python train.py --num_key_value_heads=3 --norm="layernorm" --norm_place="pre" --rope_theta=10000.0 --attn_scale=0.177 --tie_word_embeddings=true --parallel_block=false --init="uniform" --init_std_up=0.0324 --lr_head=0.00836 --final_lr_fraction=0.1 --batch_tokens=65536 --train_tokens=444900000 --dataset="wikipedia_en"
MLP neurons of a small language model. Each row is named by its layer, matrix (up: input weights) and neuron, and shows model dimensions 32-159. Each number is 128 + 24 x the weight over its row's rms, rounded and kept within 0 to 255. Numbers have three digits each.
Before each neuron's rows, "fires after" lists the tokens most often just before its 100 highest values on Wikipedia text that the model never trained on.

fires after: "9", "1", "0", "8"
L12.up167:127118146134091147110122088145113183091134083109144112124131105134132109105198064129154103164114155121097130137145146139116113109140130079143140108130121158096140164129142105143131124121167123120144130095141135139156127135125173161110150151136111133153102127112125140105122167121142150110129107123091156142111126156135129152110112183116152121093146109096141093163127163116131140132114

fires after: "2", "1"
L7.up454:108133078094137126127101104175136137150122084174155122124151148125164155123147155109170096110133136079124150164143103094093134159109130093130152137133119113138079106157130139141178133119147096101169135118120172104073119110109084145108145183099121101129153129127147102146133138184096115128118128109132136125112117120136114125144163124093091127148088106162135128149120135117119124165104

fires after: "\n", "===", "==", ":", "6"
L9.up33:151153097103139133086164146087089108118101173110143136141081111073145100109129120161147134121142133119096154123107129124122100133169119130140105123151135135123147116143095120114159125114161081134108137109135140093139154106160143121120105150158102101124114115154181179150092119122152103118172112143142110148131129125110107134132168135116113121116119073115155132135111172130111154123129

fires after: "2", "0", "9", "1"
L7.up331:071129113111133147129105131187085180137142117122155139119154114092151125133128121080141141150125097103097136145134116123123121097095111106104119107075131137107137128096155136154137095099163137122110160157103123109122129133127104144107166169135094124100123154185140109109136149132088103131141123143138139107136170102128191121112102115139129102143102144135092130105105168115143126134091

fires after: "1", "0", " ", " (", " pre", "pre"
L9.up129:099136135106128141204155090150127166136130132138133132109106175083127147118169123175132164135088085106087137135131115122110166138155087168150128131097126136155082132142116113104134107122122121177179139160149170131113107112143100144122171113146114108142132139168120097146106123127107113133163114096165137110154125100114131131133093120101116098089093083122095109110147133154109118136106

fires after: "\n", "===", "==", " "
L13.up116:149124100164116120156087121134099106117133114147132120108140148091144145132116100117085127156119116134159179156153085129170142125129090129135173178156118138150128105090119124121130144158133147123066121124108144103120145119138113103139113140114156135096072096131191132136178138150073151108170130181118140091153134176097091143128134172118110141108140124121145114108169125132123142164109

fires after: ".", "\n", " ("
L10.up653:181112119105100120081137131120125179136138107116078104165103091101103080120092159168150148160142125101095090134149125100133111182130141092131139140182172121104139128127141138136150125122141141166130124110147128141164142133109125141108074126090099133150110108137144141145169110091124140136165147092165156149167122094121127144120166128145090117126138146123120115133109148107133141156111

fires after: "\n", " is", " was", ","
L10.up366:153087082111129111084161179111071100126098160104104123157119151111115143095174116139135131132114143130124102133123111164132139088177129120135132111131073119139092150132109149140115096113134139135145137116091108180125128151140136089145150155119138125137106117123164154114115128157129094150162157099131135137128151126148142157106150136130126210150131120152111183136128130142124074146106

fires after: " ", " |"
L12.up631:123147070158126183076155089126131115101127122137102137123148169177098178147109112091128088134156136096143148119144092180112099158132155135164123126128118135120123125140134129152110135132096180140155127116110156159151169113125106112117107129159104173111076125156070148114138079131092147112125125104075129099079160098121090126125104116127126075140173140116155103125130110132161158122132

fires after: " ", " |", "\n", " ("
L7.up325:118095086167153169115110138129150113145128136116143108127104103158125162114122098142126122144101130120110161151141144130147136126120146099153162134119169117204121106096160126107139121163124146126136096153116146144109103140116114157139102119145169158115107135090192108135105085097096150080113149150117170135105116105104112153124106145096143128131094153134120129124106121143124180099095

fires after: "9", " ", "1", "0", " of", "–"
L12.up369:136093102153079154105143111078129157118145137117110132138127124109139133101168086152124144128096131110109095134111103094106113173147112121136118125131107117117120084116104153154132148102130154144111139107144123097122107129142145162132152105142148121142075145130132102125119148119099165140147150121111147060110142169114125144152157154103162166117137136121126106154098107151091194109123

fires after: "0", " the", "1", " The", " a"
L10.up583:127115108124086154139179106119120148108148106136101120086171152093152154126087122122123105144090117124096166149124123104155098132133120127060150110088127068121106128124099137097136121132170133154154113107151142130145154100139131110143120152155084149150155098120124101154116151142130150123094159131159117124140116158156149128105085099134168088119164128106113140132108125113128101149134

fires after: "0", "9", ":", "1", "°"
L19.up296:141111092066132113147100094125125124117129148137139177129146124097148135105136137121162117136104117137160141132092140103131088120139131080110162130164105087138157118122100144114135121106116131157110142144134167090110173081123142100116125130159160150127143111070094143119107137148100103103138135147153123127158118117151123139107149122127132108127161101136105137126155076061184131155117

fires after: "-", "\n", "|", "ed", ".", " |"
L15.up669:138084109140133089188107127151115127110110150090121142143149154105105116142148097121158177152099130120110129107139109083145158109163115134158140124118118184138151097184166118084134115152156130124151130126104140077129126126181111132158170136121155179138138127160075125105121158158057122122145136128101105094111111127143124135131097063118122100118136109162146187153164112091118101125156

fires after: " the", " this", " his", " |", " The", " her"
L12.up447:130135108153133147131123060122106102083170117147141133110166147133173138133111064124089102154146087132108106096097119101118133147140113095134162096122156135123132136095155096135124134122105144139132152166120141120164145167142096164090104122091125130130143160178113100112135135134111119111134117132186147084151163137113077140117146125144124122095114137135142117140094176129135102163136

fires after: " the", " The", " a", " number"
L8.up192:106110110129129155136122092113098119120155192122147147085162162108133135119146125131188093143128104133120132111098123094140081153097126111135136112129120156124157139109149106118137116139130093153136134121074133163170143140152096138150145109082105121143148148106116105177128152161121127131125137139134124066118157074143112129132097143151166098140133090121111125132146103156146126124167

fires after: " ", "1", ",", "2"
L22.up659:109123118122108143128107157127148093093088100097133097171117114146110136151110113126132078152139196109140129143110123162085120152140136125151117137121130123171155133141189136109101102132125120115163113123153193129133133135074132122076165106122086143103124150115120103126156133103129180083141148150106131064118126115131110091132166147087131099113122125117131153146107142106132132159096

fires after: " October", " December", " August", ".", " November"
L12.up213:139166111119132120122152087152123099148128154065101126135086115081170089130168132144129107146115151153184129118146104107127144127128137140156113121114105154102133128121123111143140129128144044154160117105180099123099094121109122105150130130157107175120105114152100138130161122116119129097122137125143141129116131106116132110168141176101161192130109160108069160168143141103120162140140

fires after: "\n", "0", " ", "5"
L13.up331:067120102102147119132131139141134142115160124120134168151102048094134110150128127170099133117110173122119146133132124140170089125123075144127171101165149120134176157095105127112122151118123157149126132121099151105127130097086129066144150129109170112123087159130156118181139113155130113145136121122090135107131137082118080145134150153115109123096177145104129147128151160111175133146143

fires after: " ", " |", "–", "2", "E", "1"
L12.up283:135127168060163121113111102142090112116118160114097128134128120119128112169114118153144132155090172112082100148113132123137095100144120075139143160097103139087096121142141104133133117167165138135150122130122172073109153141143120107131100110093119151096107156155144161130136103168094150145112132105130099100161125126123064125118138150145180134141093140114128137142104141126138120139125

fires after: " ", "1", " |", "2", ";"
L8.up25:094140104134094125140138143100160095118154114124154144117116109161116096139138121111145122135146126119136167160125106129143144144124160117115132140134160131164146117193123112119120108156105137094129060074164145138136117152087113102105139141146140140128153119152107137114162120130110123112137162137140130142132148126146140149146151109152170132125155124092157139180115116180154150129089

fires after: " \"", "\n", " (", "-"
L19.up15:145105091134142111105135098160142151164124142140100086116102120144116179132140113139138149110119093149132136150068118102141125099128103087170098152106131156163122105133138140128102086129156140143117131112085123129102122133119131174122136099170127102120134125129121130151138113165107070099116139133146172118094139103165178117095124120156121093091150113067121116150129112137135108158125

fires after: " |", "1", "|", "2", ";", "\n"
L22.up645:167127100155102150163100111111163134143123183128127089123110124181091147130141107127112141116119107147111134149118150128113106112141141134159141123132153144105099144163153101083157118136127148121138096144120119150123188105135130108117135136190140121114119056164160098109143142152146142114138114123119146118166129128184094116077132126146116118090124141151112176110128114106126119107119

fires after: " S", "s", " B", ".", "S", "1"
L9.up438:158137125154143096121153089083069129098115142129166106179158124142129110119119121132102143151124151105150137154173135093155117129134106121170155151135121129103092128105174140118083142097115112124120126148130158138125111149145127115145143134145091094149152106129129134097121117133075161113098168168143180135145132160137117113094101083124106201132142144179120131104173118129148105154145

fires after: "1", " ", "3", "ch", " D"
L8.up560:124119076160160122127111134109089108089124144117146148143157161168084140135101118145143091137164143111121173143162112093179094147138098104136166136120077158140139117181122149152132136113152114101133138143124154108130130081115120155068113142102112125175101145109187155123140065144097137147117104132138097134137133122177140117116151120086082142111159130153100121109126126107131158163139

fires after: " ", "1", "2"
L22.up251:119129120127142121137122088155169095115126084139127091126111147166143101142109096168133121120103099128175153119122123128110149140136129108128131119121115125108138105135133156129189109118132149079188140125090167083090111140121115097156170085117120139138125140134176134113146113098081097101164119134114125121081137132122155128110145082107109115140119133198148127134113126119117177179126

fires after: " |", "-", "s", " /", "t"
L10.up184:144123165144099119112157156139103117147125070173131143144085114159099112106144094127124106102136084138125110130121157147126138161131143113119098101148148145089101121141138117165118110115093152132166126128142115112115115150096120137123119097169108107117120179131104136167132123138126153113103096144166110137147102143130098138165087101159137095126157110141138184136118200181145135160092

fires after: "1", "2", " ", "6", "-"
L8.up610:108128108165097103118121120145140083115104082142110095131135128130132121142105193048139108152143150121140142136086111086138104126136107105108145130138148175118139167126081133127153111139093088132166157090129158097159142099137118116130118143154127118136144075115167139080116120147114134150129167095110115099135075113134097127117088143111122124153146101127106124099156110132154137153108

fires after: " |", " ", "4", "5", "0", "2"
L9.up13:141137104107117101152144121136111134149134128147110157094097128135173098158151112146143143138127155084127178167172143149115126118128151166132141132142120116139121154104110155135138076135102142173123116161086122135121127117140107149124090101123142101116080104126123127112094143108110121077088149090145119166162145160179125132136092146134152126142166134158161112102128120146099117141089

fires after: ".", " as", "ki"
L13.up148:124111112132127168140148140155145139123183113144107080117140091147114113116096153165093121096154139129118152150130131077112097133144136096109159104152120126140100112160143099126142142111156130140100179140120115079137144115128171100116140112086117115091130130154113126105187091158147120082137101144133136152120158121127120135146164152151112164119111098093132121123116139068137183123068

fires after: " ", " Al"
L19.up60:152121113091125118108131102140147097104142107096131127114142140140175169113150136134111119108114161121149117126116138129183144105110105163147129107144132139135132084122102148124087092167149126135132137112104139113141111133141159113121144111116195127133121131178153157090095146093142127156152147125083159069124150139171153155133095084136146159162147128118136146148083129111164109079121

fires after: "\n", " ", " ("
L7.up573:081157109147160083121123117121115147129174145111120144160070112118132165151151084126180121110146139140121149073149145104143120075163079149103139109128124147123139149086133098101091138146106134172090165149101136137169119099127105112140107087121169119094067165140153137164118102154137120140128142124117105145159136119144094123125189121097126105130180140133132114132154106094136105159152

fires after: "7", "8", "6", "0", "4", "3"
L8.up370:116118107139173117106120100123138174139104118148144151135092126110112163116122095161130137078174124104121145122151107111162079126085058144108159137115099090113105167148120161166130141134144147113156134169104120097173106131113102105146103129126154120125134150129132140114137148118160156076099129161118138126120127125120145099154098123124110122101147143136136156142147153092130100092143

fires after: " |", " ", "°"
L8.up477:122143132158127134156082165109140067124106099107129126150121109156164130143143129126152115119132093123141129159104158113163121119141151142094109148146131127146164168136153146132107110173134142141118121110131130131143104144132127121141147110134111135105102113107113133161142112060090108141112095190169150162104137093160136152153088127074121159153152142118107142176146125153144149138117

fires after: "1", " (", " ", "P", "0"
L18.up144:105074133136099179123107085135143081100147141097099100139120172126126128138082094184132137151126140142159138113118152110101154146121145117147127107119135147153156124116116149138179097087176147098134117167135146146116146153083143137185120092144141139099099116161131117116130073175107113095114119122109130147133142112150152099134082155125149172136148115091109124121165113157115117131116

fires after: "3", "0", "2", "7", "5", "6"
L19.up512:108141087150142097141100098108120145119105110148103131147111118143191156151136119098139065124126121147131165130155137133154088130137116139126144114166156144146057076105114119128101132086179186111146166129145161116187104158146154141130116074138113122125120085127069124114106170117131139120157171134094125119145118120139112129182120142127123156130130151148137141147175164113105129126134

fires after: "\n", "-", "|---|"
L12.up475:110141136152128128121153114079128142136155137147097136144172159137118110150128134140121193088106110162073108134083105131147165145156120146102150135123089110139152127164159099143114087119153115111152125126131145105132107146140117123126123077148128149124098120137104106103134139136105094130146128147115167111164168115130124130180136116127134127094120101134127182141159086072127158152129

fires after: "0", "2", "9", "8", "1"
L12.up168:136138125092113175159160092110111134127128142125087152115162108109179151126143114101136126104114114134118108150132121128146158096138131137088152161140134121094129119216115125112127074157122138112158156151112138148153149107104150112156118116128094124140119126119114072115138125155139138146123091123126139100161134153117146100110129162094146130125128097168147176118115112141133124129128

fires after: "1", " ", "9", " J"
L7.up733:070157139144104154110113097110169097126121143124114109108103127109137128111113114145134110134149121115122082131146150149107151113135145086130141163143156094143128144112105100163145087156107111127156144145133135105134112111146182178101113119170176137133134116106091126130104098136125097145128054133106139153105098142138116076142099144169107149114145172152121127110147154118140091121084

fires after: "8", "9", " to", "7", "6"
L13.up280:122097115096117127115134129112105177078081135177126157080148188103165117130115110124096116110135131120158128106139119149112072135104114107129138121124151102111127136112118081125099130133087151129161150131116120126155118128135147141107109131166131123145124102116115184119133126145126147115134155094134143102123111118149153092140138162134096124158070143136144146089128106109102134174141

fires after: ".", "0", "8"
L21.up580:082098148129167120106142136151095093087096127134161142137107113123223139119126136119125138113121122116160124127149108190127112162149155128082105143136152183165113104087176161145156106119127108146108150119120154103167115105139103114114109099134147104132122125222111145151095137147115099126147130165133122132142148141123119107133141140077138102136093135119146118116132112128098066128144

fires after: "\n", "==", "===", " |", " ", " =="
L9.up727:127119096144129136147111152115132161130151168120137119135143096124144123137183097153111092148133136122121119153140095131083120174152120100195095100076136107090109128135132165110155132147146129153153119117117130140175145122118118111113120112134117136120084123128142125114178069127117082107162098138132167106107101103137168162099102116111134144131101120161128135098100107120166094143078

fires after: " ", " in", " |", ":", ",", "s"
L18.up189:120153140120110084151116120124084136087157121151102104141133123125144108150157140182130110161126118128100083161114074159148127145149124124169160132100146093107111167143156141131083136134090177152158121123093111128092167094116113114098097082116099113119105151174123120120134138173114127123118141147194150173141123096114102134152100132132104137139169125126107153141129114159112126142121

fires after: " |", "0", " ", "1", "\n"
L13.up425:115114168160104144095142146114128113154122115124076115144149091121125146096145119102113134087119108124123114118086136102096105104146066106129103107143138126140125115122138101121131101143152079124107132099134168090109159093115111109145168158126080132148145116175144123112126146120123098155112103121130137115154187111116087114161090095096171146133170148103116158151125155118134078105145

fires after: "s", " the", " W", " S", " R"
L8.up611:145157140144146109170162125111123132149133151148194122089138145165135162101147161087119107112146110112104158140149156095146116164097114152103094091157109118119067094086165115138111137125099113099140122123129141095160153149099139081145148090117137102146122123124163157156124160115117095133143121158136173114131140130135065136117089140136095169139112164144174170142171086142114102138138

fires after: " ", " (", "1"
L18.up307:104156123147104181094165138123113132098126113124111193140148125104127129097141140146099043089152116110087112109102121143093144118156150123149144104124131157155122149095130118117150077103135128099170169132154142114135144116122092120123173059146152158126076097088163148166114099149160102108137137161147119134124134152145102148085128150140099161145126120094119158117132137135134146129123

fires after: "0", "2", "1", " the", "6", "5"
L7.up259:162104154165154116091107141115124117148150093134121103123124122166150124101114141130126121108151110085112133177112151138111125126094119166139160113071132120107107109124117137137169068141147126130135115179164111148155121083142127144150165135147131126095116096096142133151117134156168148102078099153142165117138154124126109118150107104107122098126156121120042167128154144133139149121147

fires after: " |", " in", " ex", " ", " (", " of"
L10.up521:154129112118166159159148099130101172106139116143117132130154121152126123093110188122108094114100112163103167106146095114100082125147107159122115135078135110125113127142100112114113149108158136138168149114102149107144122134132081138157168106157097139110085143153118165171159077115115096119140106118147165113130158111125084147114132101127131121153097136144114156085149132117147155121101

fires after: " ", "2", "."
L13.up644:107160109096172126169092145191102145118103113101083111116124099143145110104112114139121106139115174095170149139150091095128132155149115154131130117095154095143113116117125105108074117147158096096181176163140161095141168147131110115127160109085121153075097169127116118134149145136135137093147129156101146131123134128128120086126145143124105127072095117132172141141168165132116115144132

fires after: " ", "-"
L21.up237:128173137082118121111076099102110172139167178141106099142112108170113155110139135104137152098096082137136136100089103160150126111117138131147145118093136143109115086112135138148123131143100101121144083110090136131153132127183087115109131086119109131113121142149146110156167136147082085122148117167100143088078124108128111117147162131129122078094161109163127121145157124126090159115105

fires after: " (", " \"", "-", " was"
L10.up263:119125116094150168128153122199131160137124134127087157117117128135126138118119167153157110159092108145167141135139135151133078158140135181110133155102125138152096123109132113163101083138120117190130132127092156121091130096141159111170120105116146096118120140095080138140118127153100120131147112096153168122138153142141138073148128139116154072101086145074125137131125152093131141157134

fires after: "0", " is", "2", "8", " an", " was"
L9.up739:119108141144142112094111150121115092074139140113070120126173169105106114148157170113102127133125125126098121143192106109112171095149121137149153101096144163148088136120096091125147102153166103102132125122070152181139177137137132121152135114143133134094089109110130110131182167134182146103111148178118148111106153132154152106145159122130137143117120118149106117113114122137106113115116

fires after: "==", ".", " According"
L12.up153:131082087108135144120120157152139113088119147143142104170114126108100067146101096142119145157157148150113134120125092125155124152154146106083167159134100166122073125113117173139136129135163096125138147124145124067143106148140135113124097129106104131116147132126150148164118132117136124116167128154115129119135131048102151102142127158133093110096117141145151109154149183099141116133099

fires after: "0", "9", " not", "=="
L9.up162:138094110130114115112132098134145185126127106149134155103119141143144121112112131114143130069147134107088148162082112127154127137158138135104139135079092166117165100103103097123185115139148162143147166144159140105140100068114141138144122166149164168135148152114117128184139143131094120115096131147136128105138158106119133111078136153116107137122165147103145160157121119111136148146132

fires after: "9", " As", " most", "0"
L10.up710:098153090114159120113152100126146125091125158156131129103128123103115120092137113152105126141136090153159087136174140134180142155160142100125125118145106135112119137141082105102158116140106129174120183153108164122124169102144094110171105158143103163144132168143107128142150123147063149113151144131131105142108114118115091123121140141138127118153153092101122174147143111170183123128111

fires after: " ", "\n", "1", " —"
L8.up593:157108132128093183148095154154173135140120129173117141127152102168074129159118095121131113129150141138098164114117133093123134121063166136097129117168123138130159107132136125137146128119151075144145108163125178110127094107126148177099135141137122153113116122159119110110149146141138141102090093160160082135107127130150098116074099135115092110105080140130151126123119145162075101158124

fires after: " |", " ", "0"
L12.up66:137097133126110129145161136168122144137140090143110139133141122115134130149140128179110124136140145146119135141127095154092135119127108092144164124146120138122146074081114107162111134146069143103112138098154147127124138132121111109170127140147146092085109143130123144124114123096136132128155140150121133101084137111125090141104130141105160144175123120121170128110120090105140116179089

fires after: "2", "1"
L12.up367:120142113099131117093095087162082104143123146166115133093125064145148136098152150127142153119118155171079128173150098137112156140081130125145137138142113080150069139125120191093126113128105124165169142112131136135110106135142103130120125114170099114153121134127099127105116170142158139130113113121114090119120103132119110165154104161121092135144124118157154149088159124114089173123107

fires after: "1", "2"
L8.up439:134151103141146114077117138128074139097105122147123104145176129114156117126118132099116116105142129126070130093126119088114128140103149165088136143155141152095109089135164148157099116149163123109148134081138142113135121118156121140114159166123111120114109171103132129111126123180111121133132143174146147135121129161149118126143114110127118097161124098167144141145080179131113173152110

fires after: " |", ",", ")", " are", ";"
L15.up349:110119062141110118122091125124156180122158128101128093141127124176105155141139169134156125137122105136167120127136152106118136138086119096122108128125146182108094171105148128139166117134145134130126117148117050076180123142153148080161097113129151122159134152167125105136145149160155098112121143142129116115122168138160119082160138148155126095111119189172103117129140119117165125125094

fires after: "0", "9", "5", "7", ":", "4"
L22.up236:160121192144115084131123095135101124112140151143146119112139137129200151129153156121100122160116137097138112115118110136151138086105157136132133181103124141071125133113135148138148108103107097153125124128112143145080102117139124133170118159134114116111138114167116119129123146143105172163121121115064130126080149089106116178133114106145157093106108168190119148116188107119140093103148

fires after: " ", "0", "-", "'", "s"
L10.up703:134145147108152094142123107197124196139139132121104079156094134112148149136135115122123135149107158173112166137120131134130098127144098091123144139120125126136145109095070121157096124105108188101066099168146127105126148133114132084115128116165143137129130123124180111151117126105122092129159102116118124116115189123129132129115117098133122089119154123146161111154139110119120145148140

fires after: " February", " March", " January", " December", " April", " August"
L12.up277:148152115118139118114156136160091128105178128081124115136126141070168123107131109132112150170112150147121150143089102151122133149129114117147116144105113104128126124137179142182137173163137113164171138170168111100119106125134129109116171154122135135156121134132173122133155111154132091104146103145063161155126148125134109119141152169139145106130098148094110128146143140112144102152153

fires after: " ", "1", "2", " |", "-"
L18.up60:116080076137091135128114132122122161135093136102130088103111158158142138157092125146127118125133107099102130190107131088134151132144151113075156110102105164151102107159094131121114132122177122166149157154167111098177110148128119141143154146134157141139118131119102147121152141139145144078125114146132104150111143100130105090126091153109142119086105153135111134106090090141095134166109

fires after: "2", "1", "8", "4", "9", "5"
L8.up765:107096145127118072152106133129126122080156131121109144112132113129135116110140179105112079134168176094123134175168105137114160126156141137110145106103178121125157144145131140147145138145126059103191120143135142146165110114161129124128143135186072145107137120113115134135153145107110153114087138144096120140146149091110130116113118097102117102119142153120149106087163146131124130145111

fires after: "1", " ", " January"
L8.up308:128121123138134146127135114116196147122118155145128155139090080161142135087123129092131099118108124125140143164142083154162128123109106154118113139127156113122132113142115139119153093156179125091163135118089150152131130135136089147153129125118143143124150130129155115088148159093161110137169128132092139079107122136131135148101061125119165142147101155115072115135110156120141121126107

fires after: "1", "D", "th", "DP", "8"
L10.up590:134109145172132139121125087133137117152063126172134150107137105136166123147099118098123102104167142146136188141128120132164147132166105173127166128133089073096103130125157139095176099133156155110128137121147144107185119128115141146121103132163105141107140130137144094093076142083127163080106089118109153114152131116171133134187104095120166126122109116167074112123134133109143127127122

fires after: "0", "1", "8", "9", "2"
L18.up27:077112160140142126152105098151079175157120123123120112132113098108159139131117113112105166167125147171126134146120137100173171118123115118125140151171126134098146155087109140131136084109145094135121108160138146122066175112101142126151149117092118116120126137159131109089120133110143079108125118145108166146173167141145122132099064125150155145139131145116160126113111120110133137141120

fires after: " ", " (", "),", " served", "\n"
L22.up109:133136113135182177084102141172110148077110122118112149142132079153110101101143135153104068116102146185083136143111165155088147165166128155116125149152136160135125127134102133138114101102138158099137125146124113124143139128116139102135112093122107157097131147140144127130153138095084123097103131110097136088146137143142127092112069091104146120151126123148137096117128082137183122163114

fires after: "9", "0", "8", "1"
L22.up101:126103104141129125097109114112077101087139135132087099125100127126152159085112132148152123123081130140133095148111119142101148144192115133156114161127115092126089142148125130138172128143107139144169124153170121075147140103170161120120148089111136128150114125120124120087108128161103112098157128153108185137121126121160142116111137119109126136147119153157089148169154150127125134168156

fires after: ".", "born", " to", " "
L10.up595:125079134142135090112143116156148115097100110155111099152073153086173145153103134129107116113084119141139095111167145136084081147160125119112130137145112129134140098134152170162151112145141115120142166148101116114127149161112111115157144139111171105142139083129141145122137112082158107116131168129144121100126131149140105111179127152116170141113097139088087132129168166132086098165109

fires after: "8", "9", "0", "6", "2"
L7.up32:151087108096160126103127089118137159140187116102166133083122157077154115150089127129077153166098124168114117123114105080127162143139089164122130145131133114095114143081123115120150149119119129181127150164158141133114152118138148132111110140131127122134115110156096124127135118122125122106180117095065137118164139087140106123107104170129144133107135120174155137144153167084165089132173

fires after: " ", " L", " All", "ed", "1", "al"
L8.up43:153164088146151115134136140135179132142066188164141163129142117141118125115108119107076125136138083095145123161080127103142143131148146108152146094118100104111160159131094153142082119125175136137179164113129141157133139109114127123102153088140151156122110141141136152060166126151124085165134104138114138106127127141162148104158112113130091122107163151174079118110114145115132114146103

fires after: " ", " O", " in", "-", ","
L12.up733:135162111108049166112102138118128116132134129116119099137130097139125123128177108088136078121090134179125166097150140151107146124141098112130108153098140140132108137146143138096118073124116150137134154138153168120153112188131149124152161095122154109182129156097165096112126103136143176116119126068109091087126156156174135107146134152119122115127109109133100083131114142161153133126111

fires after: " the", " The", " his", " ", "7", "s"
L13.up662:117103112092125185165131105153135143107105163134143131116127144144141144149125112131149158158154137149107137130107144057151144089117114085136108132123136136125165134120139125137141155143154145149130103125112143115149097197133106139111103133096148123132125113070138133081178157095098142090141108138145176122140128132151089071107115156167162115135118123130098122130130132162156099149121

fires after: " U", "0", "–", "9", " place", " as"
L9.up107:161116144110191128121180091125138087143126145133106099114146088149121124110142108145106134150122070127127159126135180114101131146132118094135147142098124143144078116132094080116111118148097084128087130148132159145104130120116119105146143119124134088129123174143118122199150101155101119107146170149146144112101166120122112157124120164189101140094151145164150147146116136145160135156141

fires after: " ", "\n", "n", " in", "s"
L10.up415:147080145120086123096112131166106143113098111147105125135146115101165163102111126137135090149114135126138126112170180136138095162115109121171185141164132134133153127146136116117119111137141142137117117136142113109134140126139130131163124114169077110185119128131168128153137090083108113134133142134126131142122208120139118107104169117158106108159145111108103090102167151119155144143132

fires after: "1", " ", "2", "-"
L22.up571:131077110068173121131124106152129089120171108123095130118155166113156120117116132175125127121148171151147152154078101128109138109143115104163121152106121146139138152128132125136162130118073127124165149091133114115087098125152155142133111121105131101105135169160143193152106099117142172101140131134130108109112125149141098140138141115115121137108126136195118137131098136125100103186102

fires after: " ", "0", " |", "9", "1"
L22.up283:196083093129099153161162095158150122110146161102144132096163178132123126084116126131119145154101125118162127139145112126156077119171084105121159137141180102175094078126115118134115110132144134161149108133142145117153105170150128102119173107135134138109098164129102125126082122132136128127164144136102153133103122164131116136079094155081169099100122084123164141147113131125097115104125

fires after: "s", " ", "su", "^{", "is", " |"
L9.up350:113171114170094139144117155088109146133148138092095125147144118137102097169144171074130134168104148165111097127151118155163143141162142145116129108157122154153128191138160144118122097143052119135099096121117124135126133130116074102121148118106126106128108120158113097159107157141135121123159144152154136121098174123155082134093102108136091090139121088175169109128139172137126151114094